config.yaml
n_layer: 8
d_model: 320
n_head: 5
n_kv_head: 5
head_dim: 64
d_mlp: 1280
vocab_size: 8192
activation: "geglu"
norm: "rmsnorm"
norm_place: "pre"
norm_eps: 1e-06
positions: "rope"
rope_base: 10000.0
rope_fraction: 1.0
qk_norm: false
attn_scale: 0.125
bias: "none"
tie_embeddings: true
parallel_block: false
init: "normal"
init_std_qkv: 0.0474
init_std_o: 0.0
init_std_up: 0.0474
init_std_down: 0.0
optimizer: "muon_variant"
lr: 0.00724
lr_mult_o: 2.0
lr_mult_down: 0.7
beta1: 0.9
lr_head: 0.00576
warmup_steps: 200
schedule: "wsd"
decay_fraction: 0.356
decay_shape: "linear"
final_lr_fraction: 0.0
batch_tokens: [16384, 32768, 49152]
seq_len: 256
doc_mask: true
train_tokens: 290300000
steps: 9563
dataset: "wikipedia_en"
MLP neurons of a small language model. Each row is named by its layer, matrix (gate and up: input weights) and neuron, and shows model dimensions 128-319. Each number is 128 + 32 x the weight over its row's rms, rounded and kept within 0 to 255. Numbers have three digits each. A neuron's up and down rows have the sign that makes its largest values positive.
After each neuron's rows, "fires on" lists the tokens most often at its 100 highest values on Wikipedia text that the model never trained on.

L2.gate1148:136082105149081122181183148129111091226103153135071105099112128115119151123115096115142097114131152137059093151086161149076136137097075142180125107072157157143136140119094190187130097082120106115089122187189166154109089073169138186190142110171113145144111137122125137186118162156087103128118153123177101097139053135126084128126110121187117140176141141086125195113113168098169146089090129189127135113153147127108215157136148088133160111171125133097145109078080160150117119138118170181144094042103147097171140145122156187120117097094116151093141182121153091132141160110097138115
L2.up1148:081128092107080170186146142096112129172139133126180165114124148124155062106139099167152124082121122077101110108111139105103086170152124132095072100108102155097193104170153150125148150067103114141131101161165088106089169121142111177132166146088103110115104160128077130068143123194092132143118106121153121145087155181098086104144132150154141150088131094133086160142144160107128100099132100105137083109129111146181169141166093107120084116162127067124143119168119124138175121087148119144101119098131138153094142195116173195104197123144164145130151120170148133164154097164094147128
fires on: "g", "m", "i", "om", "am", "p"

L2.gate3:092109121108108111143161096113178122121053138157087139137142141059138132097115131111135110124162105081132164158085046163106163090144114134139162046139112133145143108074044138182114116138132112196095119133124208168091111149105130096157063117117137180147133173037094150165151118147101114137132193117162125197153178138204104111155118097184148119174118146118138175143125108173114096145147131102147085150110139101088204149111150068129081082117135117128119107148153147096126052162111117116208117140072105099103149145111102100084108140134153114129135105162191116120034128135163164120
L2.up3:083079135198119158197127140099197160129103182170194086146110185078201120142139076145166068124112112109164157163125121114108182135103132159151092065128181149110106125111028164130155125153106147153091120141149138175141138056115105134141145174125140124133178128098138150155196158185154072118128176127107158191113089115160068129116189143146140177083142119057140167143154135126139126140094136086131094149151153138155174142159144095131175130088152095137116121112119144080086079118100148078108118165137119087080125193132197127154125145134095148168103136137197078119158118103170122104
fires on: " Cam", "am", "i", "ang", "m", "n"

L2.gate162:117139095180100120149122056165137126139086155126123168141141135213147065104084126112178175148126169158133151135112114122088145167205151124184104144112071104091125152096161140123153178091098135119112123125084152147157118099116062108073168113090148118135131162082087157098156160117115099134127111129067130113090146190068115140155138098098135102102103083095185142091152167151147106146114121094122108145148154162133100097176114129121131171144112120140104122174102108061077131112166129131094166139156173091212199126134091130141103126149168071118145081139137156167129146144104099105
L2.up162:133079131140097123124136114130167189123135137096136058146085121097138181156113110130108092162119167201156168113112142110140123158090198122096119134159109154152188126115129142128135175139099116125110187159197123139208100165125161142132141083090115130129116104161164087103192161109114178105089110107174129108186129126164086087156147105142165113103076188150119111144089185184147128093162067116120143116053094088140179098147153104089138071161169185143104195138172145115192096155137118101123174064108160104138098098127133084157116186129128118123104088230140152116147114149186140107
fires on: "c", "ac", "–", "ec", " Dec", " Mac"

L2.gate920:183110128153172120173115108122080108141209094126203100105101143140142085140132090121137153167129136120117123178115137161106139104140141160117185132166142147111121156143106139145122050124119124119114123102168109073097110123115128140150183157138182122139128138139113121057147149104072163079129130154138161098130123150125132086087150149135149170140192100119162148190178125183157145122154070122098148154123149139056137162096101135142146116122085117113126144061160117125142145082199126121128121187112115127188178063184121144104115156132152108050146075110070124163166098100206141182
L2.up920:164132086148119142132154098099115168174112118156150069117131221157086073133111110127080102161173140151169128149127103160092143125127212157101190129139120115188129113059132172151140118144145152186102146144132127050130143160147148137111096094081160131124102156133147143161146153134137100123126114070048142159133174101188165131065191121133082176212156121183155094124128134115109104129105087168125121120098112149094160189121111167086104100099104116113144091143193142060119126119148080121143134106097102145142162144130101132096172115141095110136109107177080165129123154048151083153
fires on: "ir", "us", "co", "cc", "osa", "id"

L2.gate244:119130167066155081129171194140100154111169105166147117123170129101114125101127144129171129091106092166108118140166147086138092157115108128153185071140160065135136085116156132101122119045114063109156122119158073119127157163085149085133141074117091156136136129076160115101163137103106094189162072134214150151170143156123054142201134090117154126148142155117132204104111157137144137125145117107136155154168122126149138077128109163130139129112110116163083105064106107100141147122114172133124084115132190155137154175050127027143142106096132172079129126128111150161121125153147058118
L2.up244:071104136108169127128130199125077150095072123147138162107076154139117198141104062133118099115133088124082104125118103129109168181112098150143121157112184131155085123120115125155170175156120150108171110076098134138204144129126136100126110103110108108101134125158153187131194139130107160136167161167134176151178116112180105128159169119192107127135151181112173149140162098080142133149118104176085186151127090101101097103160127161130112157116027115102157090098089075173144094099167195125140104077144110164122187189093072045155109194135156177118108099135091092163117157109140139156
fires on: "0", " ten", "7", "sh", " April", " following"

L2.gate36:122221108112084147169146169163140142135109171077186192143094103162118119159133123110160115119081149160146136105162130168135107168107073114173141165093126143166143152105119117112165117167206114123167112112120125145107168133154098105165100210129136151141178124116180118168153088129060091135174158134158116117157147157133075091095101104131154133105163092079064144103103181167146160106228117115121107119059098141130143061155166139147131112156091195174204104201146147138161115110080182124075105155081103096160162090141147129118098157155133147091113095150162162147135105168158124120
L2.up36:128199129081149141181061106172149159112177176093139132161107146127144130149139093085169114097081133125157134105121108125129143168098085134110139177134155116099152161149134184173125179153179122115132144081123143165118151140176133089110077141162150093154184170173147151169181116120035090119174161118135123149117161114167102128148160119143190113119149084136103182134093182114080129176152125101137109109054073090149096030144067137098092162088108105135208136172126082155167095123141131096156091120110131112131130075114131103104137130188172101152138144134138082167120120115123077152
fires on: "te", " Pe", " Te", "e"

L2.gate1209:127144163156083126139107105104135124124130168124083114113125157188132114086135093170139152149108154163079093209145160073119174173136116129073181133142082130095131145071180118168136092119076148148103102142114130183198121127088119103123094142127108196131151121178150124105091119152091172112084151166196134138126169110083111148111054122115155101133085159161111111157118144174122083111122079196125094199135107100084132090034148102145170184159127144182088145093062118098133070126102110155133134115163130129085136072184150076167109064110152140103129117138071126082165170118138121116
L2.up1209:085159158110093098145112134160153173099072150186109147129076156094142148118091104116176094161120107133104118108076139089049165072143159143143153119197085100154144107100150082143127143156133197131104120079097097159177104168092085140096114140146110136145138174123142106109100186150094126112116093099084165121115085115114142119123160129126120133144167120116062134105111122124103096094093201193162066145159146122173082153060149122130114152111076145094104146137093136142126102131128108113165158122130059145112092117122090083103184081106158170117122139143172155161133164113126112112
fires on: "in", "on", "ica", "ing", "ett", "na"

L2.gate90:112070133077133130134191108119112098097205075172126133110145149125061110177163096110112125185144123172115124116095078113090129159073108155142123106085169095132115133157125100152116199090134165087118094086083149158100120148102149135177163140135167137138198097080107129103110158144060138137137184180122098125114123123171159104170134084110091153138168080123142161157202133129115140097101125132127108064152126128127139070150084138118174083105123137091114096113153180129110145076116160098150140107125177143068094110125117190153076155096093211091153171128127164120128160122175111101
L2.up90:129110107068159158151109142139106140169135125176132148125197161190076129132120059117135159151134139131111117102108103142086150083066146137214087138061180141131135158167150146130155124100087140086101156143152103182101130123109120171174197212141068165126123054080160106138111140141156167137151158137110108113113099112175185097124099109177128147073153142119081131115180150155122159136144095151148150137184144148146088121117117106094130125121089089131081130181131121144066135086102147159110117087131114136118099115181063164143113124117119195139132176091110153095078112202145148152
fires on: " N", "N", " Ne", " Ch", " Dar"

L2.gate1101:118137134106162120151129155135168101196129107130092153172094118112114134128191117153177113117076157134102111094138121118133140194190119116095162124134079099091084141136174097139152135091071103100072091199181146155097187168159157093167182174128150120121129189190145181109154119180141168204122171141161086112149091070188147120161137159073163126144147093082133132170109100144115131138087089156133090084094138117122141122134186133087150122118124215106142110156162169133093137141151095144121114128086164166098102112145156140090153093124033122129156153182064123109109185104110091117
L2.up1101:147145170089161232121124127120158103129096135136126139156084092076150109200167168111153100136086152159105140143133154042148183110137149160070109132082152123128144112139142096131151111132086094168104133139095191150092122176085146120116167095130046074156093080125092112112128102127086098152146151141091087161107164093183150183119152179154108157118057180125100091098117162130125108106096059126208088135108143156147113096150167085135100107089128125142152107077100093145162095099149146151137146118105197132102172097117092118098130091164106202120121148158094121118166169137121120133
fires on: ".", "+", " front", "try", "f", "W"

L2.gate875:137107101108119137104123094083129114081104123136116113129056119138093110150107106142081179133137115105110079128125109157126113095089095084112162099046141122112083090134088108130129191172068096035170114104127147144134139127170110068161131117116156135074164136103140225097105107169099135130098155144103158150123136189143144106140220132171164120123149105077086102143142115182131139094100154123134161179122094192155147149094098185089159175106086099152110097101156184154100103118215154188109141075135093155091092192100123139109192130116142140097084096128149090125147129153135162175
L2.up875:142143147091156096108081096177133135116176162168124161082174088138134132119057112084086128135125140110158117148077132102136157096143130114152134132122209135100131114094080142148124144113131105117115164099115115059171126139174101097131088108139182133128113157152127150106126143148128135062136099133103073124151145169054132113117149080164150135142160107157125121111154118121195131111167164140106105163105129158126111121149104136199188217151114090120167129195111126165171149124160127047118119089129138083076133142214136112171139128072149149147194114137123165116113083133131098091
fires on: "ga", "es", "kin", "ka", "na"

L2.gate132:116119125112070121058152080188140158139104150099171124147137111146139116155152139163111154166105062122134160106134128137107137131138155069113177130147093167089105156099123091163071101181140129079102165114125138088176091163136106071052216125145125083059143181110156112067151084194138130102093154147141126174121131110132144131120110086129097114130134146123156144111124081158090143209160086119164145125114134062126113135167090104161202089101185126147137168125068102105112177137120174154104115114180137111147139093119122138131119104164210112180144167148106067153153133143146128096
L2.up132:104144112119103124078171129158123174086114155156173116159117110118138163175129163170155067091093082125089157166131133158165072084148135116122134145186113109102116128169167111137048102117160092124088155123143163163154115095146107143080101144122148111075106115061129163175153106204120093095112125132094128116116153136118189134149147057180134153129151136145161066136128074128091129160119104081097168051106109128131123080164104143112108167131124119167118144154120109155148137147142114096120142114125068162120140174171101120144111086133112106065129066154125128083112104176144118170
fires on: "in", " Lo", "u", "ing", "an", " Win"

L2.gate867:124150121148173122159171106150121134139129125108125139187070090176160128201112081143123155098107154145153136115141126159126058151113112108039148122141158092136138078175126175109117062121116180142130135078154121164071145090113157077144084111138113121110168148120121128072129138107093071096133159116120173082203189141113116140119124162127129101122139102145131194172107150177127154123067106099167125114107149111108103076125059155144146099121130071077050101148062193095133182184142106143070074152103089123129178084119155138128109106111108182167095107116086107121135041096082118085
L2.up867:109101124106121053114133094121105150112199147133115097143108100139111180128132064151110150159099128169120138149105148116191106151192074171115126150138098096138155087228139129068142179120138115169139130122094170103097070100101097118110121116123142107139151161150181100127097115144153114162141050151153138100170199118139132063147127084127190110134061128114083098185110121116070109166153134144143121074182131081043131126133119108090111135196073141084119145155131088131131208093157120198125129156155168112112164128169168151122140139179135146170148097181072113084133151132126076159
fires on: "wa", " Wa", " Ha", "hu", "chu", "tu"

L2.gate148:131143171177150137121112158147112130069112144149136097082161114124133137112136155114134062124169210113082105099132149085158132111102129152126106141131116134120118120156128120087141169060161152098159149119154125126122124216112137095159173181150057113191097107148143184146092135186149166176130171141178072135126151084086116183109125134099141155083091153197202086102130235137154104115128138134089124132119079098068154133142100090197096139140075149136176077066145130160086104126123133136147082162162109144078179110078109177105089160150093151123152137140109145145109165122135149123
L2.up148:168096089183103100087109119078145089143137093123118121148106105166152156109157125153187131125134221113131091073133133164157165147174101125139091101159171155142122115142113155129147074170178080092107097117145142062149152169172166111172162134138135141172105116087138210124080118198109104091189156134132137131099186086083112116091165105126160154142113128108108129168072128165128109163147111117189132157144150139136131148103106104115085118135168092102174175098152109144176148158069107136121113134157104107092113154092167165143133174073152026134118168130087163171170148152092195127
fires on: "or", "ang", " goal", "chan", "s", " goals"

L2.gate890:056130137137091150120141126120166192135160108118126076115198095131164160142080147092145117109168150146145137134075052170175160125169125102124097121109153128134115150116092145083126131118154119135149153123133109119120100139110142112056122179118126129130199176218080175198055136116152098108129093149102094110170141127156174147137124135148137221129089156140112104125124144089148161121113123104136139084120100131096141060109153150120146083121113095157119185129127124108139146126153122144133114122125125148125111115178208152153089090130087087093133132196126057149149122092091088105
L2.up890:150106164125165097166125083143154167123152102141114070132161068136133111110089146100093125099177134201086140094087115137123121089204126160102085131115164129110159110075173092130158104122143168125129139092144103119108111167096134134090099163128103123157158158163135130134062137134151118151091087118172118115176128089131095177140166177143166156188130096082146141108137154134101231177141141101099090109152142166149112115133121119156122094132137141140085127057151091129143154061136148120158130090137154171153184054130146138085127095117135201076108148124170119122128109110091148083
fires on: "we", "ir", " we", " he", " van", " they"

L2.gate214:103171111161169168133123126147108128074143161096155086141111102160120151192133159131122123130135113110127156104183105114107129133141127139132152113148129115211033074107153208087122095128154152172160131085113130197210150139100141120179111118159126106143104179106140158121117166179198075148121172067078134109096109114174086180127172073120207141173162124076172099094125177165136091213091088156103150144112134155186174123120131156105158167147118093160112099142098079118219149118191129095085164113111122101201097156164106138115078154131129114109060149146126076118101131154133165156
L2.up214:148107129130141180164118095091116107177082138133140148129127136129137170113125114160101110113123108114111167122182145080140139117141130161098115131166118139134163128081136132028084131106151133166140108139182092152152066156079136124151118101181096142157092099146138143096165152145161102141134158158162156109135103151159154095134104162105145113145116171094117083145138105093105135144092094135132099141088135123122076078114120130139163135136111158146141182151071136105200078156164060124079082074068138047126102130166177152184094158115145154127173128137155122101129142172135147124
fires on: "–", " Fa", "fa", " trans", " Ha", " Ref"

L2.gate186:154104141124080168130174100125121091078136183098189082154117121149146149118125110137113088162197112160096163111121158100117119128119149149127113115148160146179127070096082102156076037137110075147123135142108111187179157121150113110065136223135101117183067178065140098084122113137135112130149145110151110110126167184096162122107058157129155131125050072129153154121124119157145195043121100066137124155173155088051139106105165121061115135129136169090135111130161161106112090141110102159123103156119140143177145167105090130135103107142147074119145131171205151127102204119145141078
L2.up186:094087145123090060115135109149056130071109093076216121135151142108123124131086150123127137150138133176128158131132141151102073124118147137103120217111119156160175107092115140119132138118171108143127145081166131084111132036074129088102127131116122121193083102142187133132176165076132080142075134181095123114146142124163078139116125142127080125101126110179117109060083114138105119150148154101192113139118097036188043089160076181078121173146159186144146134142136106142171195196142163119103133139170176118119119105097156158169141106117143123115183137145164106157125106094109130123
fires on: " Ma", "ma", " Sa", "Ma", " Apps", " Mat"

L2.gate934:164110200114152225129181089096086201117104122149105123114117093120177153169193142139151100104125144140162139115117080158166087176110063140138157108090153124087128136143143158171152112162096125152167130171139159127130155120122115141181173129146145126102135150199164096146142081180088183112097106171088073110134137131071122148133167130138096192149118183102175151145135135107099113120109096141134144141131077157107097163084147141121157072103143189130128101097215134153156134087074143092148143114097198131120096109142141129090061147138093131085104161093137133084086102086111110136
L2.up934:120183137099092190159136075136136123127094100149121115129118148097164108105099086121087141096097118148168116134145160183119085116104112134137116113109123173145142145109085111122119079172141133122139113127135107145072133090091184103094134125112141089180113127181100096141124148139129123152104175141135123150197138053123083170135135138170112143184142098154140187102125131148102172148168054107132152109133096164121143080110089176126192066204136132145135112111168138138163153161160088132093105076133210118155079121137168156113059177022103104109134146075152141135114078122083093130
fires on: " K", " Y", " DF", " J", " GK", " term"

L2.gate985:128184127119116138059149144147163138121089106158103152124128054179128175125109142113091100119123133093136122082120139102159175123120107118142119057127140157104166100125142130094115119126106150134194171125106148152137142120195115199139165140148101115135144083175192174105115104139092121104058133156120121199140200120119148139095076148119169105141091156147115142112187151143123186105107103160151132215158121094105117169119065139133121114173136106100036169126107133051132152133122094168092181141132122144126119130139102080100129168164170147154071116118166127142171110149150099138
L2.up985:111158135138125110156097090111130130078104085185125150141133100124083135161149068083113122145114161101158121175094132089109122151117075128087147128163146066146143121185136064065194146098074100159115097163113130120152096174073164131127085112066113137125101168158166175113188090106102171063150151154163113133108204023120127133125112099089177159138086068086110094150097154115089095145150154082069119183151156204169119108086129128154097154076095110134134131170146132074130123091098110117115118118135125141156112113169180094128159103132121179166119139078099108153117138089040094102
fires on: "ki", "th", "ka", "vo", "ga", "na"

L2.gate326:211092131105126126118156115163134160121120056144152075117166105144141145133132156137154151115141142121123137148092131146117149102131138095161102149176124121137095120117126110072152109159112121098109102142136099128164111165111106157147157091171119164197151142191109104121074159090165139132133090145106166126139082117105101144133162082113123092092034120151180122173132093147086147097179223160083182182110091107171143142132120115170145171154151162121131099164130155099086116106186124177046068157130148125155100157118048137168072177104077110167098116153125116104138121136109116093
L2.up326:194172163093133131160146098141140181103075093132159103130178164143132135154146127188162125111077133103123095145096091118128098121150099141130062127124133129187115097092129154118162176081111072123098107113107145195162132125117105131181166073186118178159101123150178116110105171068122084138169075144074155142085124136138117137166185130138164121138108187206130142192131132164095141119168133183112174132152176112122133121106160198124101104085131142131062139110130158100088174117144124075095138129064167200196154129122174125129101146164057116111071096170080193121087154130153140122
fires on: "c", "au", "ec", "ag", "nc"

L2.gate1182:137136151132072115062130197185178177108164128159069112066174147117134181124140085096109199179144109124136180109084164152094121121108128173100187106163105189115150095113171131082112097131140119095132167173110127115085079165164139162125156073136111129102184147138114133128063134107146068139181134133155172162122100062181165147087135168133073180166081137184138127157122090160115090171166103151147183114167161150145137115174105126109089151233138094119153117157170150190079129165096117152113165078142122115106125100117121076147154085111122118133156212036129120173124136148084180117
L2.up1182:161135107159127090144109139127174177105123192158132098119126156150111101105145115126137146105124092145092126092120103124102107124123135106104116087152124203048155127206093126086187153126105130142158133120087080145107109078174143198142123137172208167125128173081147111074160112096084151167105113183157092105151135144144174095092170103180116112095145108093144094167101148139105158143112146117103156078131167115171135047128097084123114139194139125098123118102175139080158149146078117181094121114084148111074098097124103129186108102097099108129141147105131129167083128136187171064
fires on: "%", " |", "gi", "uri", "li", "lio"

L2.gate190:174079117097183136132132149097166114106178111124137166126090118116110074073094147130182100177144086061115096099106113202133148132113132124161113187094152142100134121134165155143122147135104047108128094063132184189164151189141125097089167236073126178120156113040086101138083121146119144144109159105120084123091124068177138155119120127086146118154122081165141107129140132163098108122127126138122138124159094081158193112164159144130091111147145104166162128096075105095131111115106163174143148121095107200119122129140128109098072079112109134163112107133115106127144142062108114082
L2.up190:113149073143151157118128094166138163118063160146098068128161130195088129169109085178105130135110109135080123154126150122105106121140120148159142184146137165123134150176124098122147171115123121120116174109128106082143099149128082073148118116088105136138170107137122138072164171154151130182127131096160085075054108100187142145078125139100144098159103108124161112074177139131091107123144193156161163156102101171134169202209141074160150153090147099063131104132194145108158160132092099163113087126051076095153157157116162153118099195112159108167107167113140121151130137117169116116
fires on: "0", "ly", " credit", "ar", "rated", "i"

L2.gate846:108166080157115157115134103099124154169135072190063137116068108143173099169111130114130121081123110124105103072173120148127209143100157137066155086171077164199145102109113109147102141172144116119149135175153134139076149113124173132089109086118139153145149127180096142098146150124148072048143149149112154113124131171145100102103167145143145147138146165199124160181075135126095133151186156135091089154096120132187206132181117138092130181124127182128120121127128081130080203086122187109170172140131122090182202239114090131143111099121129108107120164087143099109105122143099155175
L2.up846:134113113114136042089122129111178052127096149148094158098117174093127151119126082107142094092141103115175125110100126086084134098073119115149115113097155142135115079153095118089145119140137162135148138187126089089146053162193107117148089103074129126161138105159146080112102187092101120069118152140112123106147143076117106128147161073125120103115133159177129114112120120131185110180130090182068101101130219156106144107066222064157108084122139078085130114146127098125109180150113100151105135142059104079098107125165127152129138122104134071160152153052161141072113103104104082185
fires on: "%", "our", "li", "ci", "z", "ce"

L2.gate161:133150163145151117127161171115126176138084088148114165140093100162089096169132191137114096108166101132142072103090113085109168039098133154142158103170092130160088123175131128101120103165165149142109070081171153135131122152087198147127106064126143125085067100184080093121112104149163146127141160152178162073121112149121135077099149134096139156103103128137128140162117170105140125108083132098100144085096127140134099108139110139142139127149127154130157153115126110106195130062063177177106082160123095148120103088126084069067173138119117161080104187091088184114144183116167076123
L2.up161:163129119112082135110177121148116138148127059111116140112171123109143128151075110095165157080165103141099142123116099103094163118122087125153080132126130124081131108138124161080093130181132108188099064133175132138066077130105144134122116170135128119135076146129126112201170151055121135145081140094167142141125121202165133097155133142156086158127146151197110096133140129117077216114136187100080090107084146110167120144119158113110076186157143192061153175092103108183128112131136125163111077158082104118178117126117095090102131073157122108127124129109128182186150202188137113161
fires on: "ic", " financial", "ological", "dic", "graphic", "ical"

L2.gate803:166088146175087138149099095107110086174137054156145087170090106170168130109169169159115106195093188143136055168167103173115127175191116135143159135136172144158125156098171183160158095147128098145141145111083164146184173116120150122085176139159172125090122133146136120129135142209154113131155095156137093098151109089146115079097145089133177152137123095164087095093167131112117148150114112108044115114109103108206139128102105103150090065199120140155110144074101157089129113095141096156063166140165217094099090144153173102139076163167149162139111149096126129150138053109130118105
L2.up803:097054112103101080109135122140138133124180046088102108117028131122112144162164092079084175094113132108158086172140100134202071149101156143115168150121133139163087161168088166142076115137129136106054117125111111075117164136145080136088120133087137138141136158146129127122142097127144126141074079169075146160169127085104155113152132085097082126142154116117112116121130101199171196157114110160006153098139131096091110048103145134137143057203161159181089165098123135151172152162139134127058115153128129114136133149155153146143093065120096105166161135135127115096140145109165170145
fires on: " L", "b", "ect"

L2.gate963:118156093145132103089127167070142159119188130124155109149109110122108135123146075130113116133155166107166129121062116098089136144132124132168121056174083126144115149144124142080124131127164116144132114159087132096139133146185110151138082125148185201153094064116131142113125151150113055101086133141112110116177171108092160116125151148134099125112178166139144058141107181141148112222160135076184137139119150108119186141113113081102110183067099130127146108075069153140115140039157136139143129134116112105140164122115134149159204163102082088040113114097063189113130137161086121151
L2.up963:199137154111174135122150070108114116124176145099130150112151137172134117122158161152104169133148141117143067177155142098116160140157081109122092134112135116107123121137139137081128117127170126096121104116077184127115089148125178072130102105118093142121201074111114143170158157114184093125146126112115122130132113132171134116110171155094077155094124193180076130087126125134105130152161129155127195188094117132142140173117076130152139160117145097138150103073070161199115168101217160112163102111131162201164176157117135116153105107101123131059043172118114093156163086127183060082
fires on: "o", "ro", "ero", "lor", "res"

L2.gate771:114086146122122137088157153185094159106129104139112182128122081096181098144135197084084042103142126126162065066107079158189186096159137157120157102138144089206139181115158120118078133165152133094165226120111110137145151138133187089116105145108130096121165129175155171181132102149102178147178152149117168144163068127145097083114158102112131110076099128110107092064144116120138098129194105133135150168135128110124114112092158055138156080110193112151135058091092117100097131101088104186122100133155100131136154070186148143126109164134126127126141113159104089177159141100089129204
L2.up771:131121163126199122101121145133125127120188120112155106129142104097139094177136138164153130171119087178100142135150163126165165109057138221139092177165117161153183147085106137156131158117185139140160132147162121143149120149136195105071042140092137144112219108109135190128124083140128156125167117108131174207138133162137148145116175140190161107171083185146084121093134149130152098135056103159092142124055125165076147116157128115101142099154169120127177110123121214143081121129060104105108119152156131133145161047100110095152180109149196170108139112250127137102122153127156159106
fires on: "ed", " is", "loan", "after", "ted"

L2.gate950:167114139116117118132131163132146128171122096121201165096088139140144105080101081135144108127167075115205072150134168181134093130110125137139151111170137105136171135098144126120113110120113098106206122135105092132082165105127142137127200112109076145129082119131168064131117054085128143121177107217128140141117153160067063095079121177207133115131099175107136150095090142189086127072114099096132150169125130119140165157085086157156135089075069078131133082084142205143100137107086156080087134143164113088126115175164094085117137144092123080124140102132105182109146108157151131196
L2.up950:135099135062061072127116151105154096163157084150192082125097143150154131123071160146130138132208107102128111130095101152137119067150111161121143122117213155051097166128083135104052088141153156105100128159149130144182114122109213134040108129134110106117063174071187058107124131115129162128076082184127094141151148115138100172141149129140173130122129114121125131110150189170126175124099125141139117114141096124093159106102139158115134146103158166104084100110064178159092111163116053151084132094149127118120173168084110115139137121091155130111127107159094160032158154210163112138
fires on: " Dur", " during", "ect", " event", "ient"

L2.gate494:107134113164152096137190163119202092095134120105084078140143139077108154126135140113089143139133112146181109145145153149126150113185126171086106097089119166137149131124173136152127102130119107106097113159154115138095128122079088141090123173122112134106110113148151097145193127149123138095128188076145118120068087145142124145080096127135121162186087173138118130143125166058094195141069182167131067096072128144188155079190137103060177057153102155120139136123093150152128152062066108115127120142099118147113157098121139101115058192162112151150102150085105176124094139129096088120
L2.up494:160125077130119117144099124125168110115124150124130099124123112126147142130125126107097134101147122154108109121149173118092135145110087114152117130084080127123183150162110145199121099169105141114132043122136105178133127150080150137105128160066160158170108103082126066097100159161151066143173106134112203049109143079148090182126129129169130180114105111140176120144138141151161173094092081133141118150173089133151122120138129114139170059145156088084128088069140092143152061059140068133123164147169111140132117126072117091149099077140096101106076156092077169096113134092024116091
fires on: "ra", " Sha", "|---|---|---|", "ner", "im", "ever"

L2.gate1168:114106089137110133150150169085144188108118141157115115124180162179186142125061119122095155135131177098074186074164114073105112125103120159128154153080118089091176121211148074111202111115105150131128100107141115184124150171125143103093131155082090089123178160094096125129110133112160117146113102197153121126131145146157076120159115123118076163137093103111113156098137127189116169169162166084113130130206131072090106112103140059075120186137158120081146119102122139169144149146046146179147166137113081110164146130156125163163080165129151098113110129081118118125116145112132100049
L2.up1168:126127133141136111101127096107154137141105108119097137154179101151173143140190132119051088094124143196146162149160084073180066115205112085129181089195141177179106155174143104099130082114133184173130168108121153079125151175121095164112177108112050131144136099173072110170140113156118100217130125169152111189138100171102071157090135164071196120132095156157127109148115094106075098148108128111156119093125044070129088097128153145150110128101125098076155129168157123104168181161087222117096157119173073113127213132158112106137128174121121098134155092114141112165112114102108155086
fires on: " win", " Grade", " for", " over", " –", " semi"

L2.gate876:140127134165117117136145152163112123063115156185134118113131153140169132064153107104132119080103127132173182112138125110071111118046116142123094058142085172143134097128110073114147129219093082129147102155107090114114126102164120127121122127104117053137148181141116161161109148107145089115125102158094149068179162131157162150063111122117133092103122141154065089156142170179095125130106127105193058148116167110143109145107108144115114131117092094161114081087087165087184092103057102170105214102119104168104188117109141114168094127144118103120150157081146139144129110107176166137
L2.up876:099103161133150158100113089137106149127081144126160088132192088162127161110124117183150150150206110159217137067131130205072188147157181144121098098123154155101082120171123139155159125088162147165172156066098118116147110121071140132087129084150169165125128134116166219134093160087124143174116148117152123065107151121123164096047128080061093059140112161127173170121146092168141141097151101083097169122142120157134148143113071086151121148112168087096168170119165186138121098102134139117086176102104104153123125103133159195118162108138106112161086116067078154050122131162090133084
fires on: "pi", "avi", "vi", "gi", "AT", "AR"

L2.gate1001:193152127129103137161136121119126059154180088090147146130103116109134084142114079150206131136215087125112093138132132150127160107122157140072145046142133054181142097135125097126160102112121092108158082103108121174121065136168097105103119178155143131140092126101145116114131120135104068152156170124203119183146119110152182162140100141114148095120065159165127121110124126111175196084065113125138111093222107127124138103169143111129103088137121153134103114113141127109097122105120163110127116118153159159134134099150199084135113143093102141155190159185169101098120174150162106105
L2.up1001:150136089105104107090151151151168163197105119164088087137122175118163067103089076149107081152151057126108121136172196086124076127142110156045119082131093155112115175146086172135148102138171107142164125084128159129120117161143125127119116107180127145122124104082134118143112120155154080144135102079067103137150136083164137124095107100138080157058153184164088119130086101091114182106124089187149131074107118166126085150139121148164098121181117125137125071105130147140103138114158068126166073150111084135112094102102190128139119154119146167188086140185111094110131094086195136158
fires on: " River", " was", "=", " as", " class", "D"

L2.gate58:157131191101109159104166127148185178156113108138194168138097080129091084132116133169074166098136108133088146125121140110064126101104159106156162113180096145116091081090099095092109136114128065072115132183043104115130105100075082124088160101101054147143093071085107104161162126124130182078108144139147209127181068167071172140154153146126112175154135200146100150125145098189057107089140088149146104127137173125090159111124135126134116063114139163172172128113122099124090126142103129139136172161121100120150108140110156127128106193125124160097082110139144176080112121130127152121
L2.up58:148157120094107101201142115167116122120174107180121123133195078133122128068133137117228134151126118109089169117172104139112116161172134124124098186081186128119149109118093094174079181130118072164094127135155101103096148160114145101097171158116211137151113145096096164120127051135138106105188150168124135160135180120126073194129095106069155077100135104132139162100146163151142086134107084172158151144137067051135081113097165112128141189094110115165158057135148154139123103120115097148118143128170119157089121133148131166154147111098131104147113133110112116142186104139142162136
fires on: "le", "ing", "ed", "aged", "led", " down"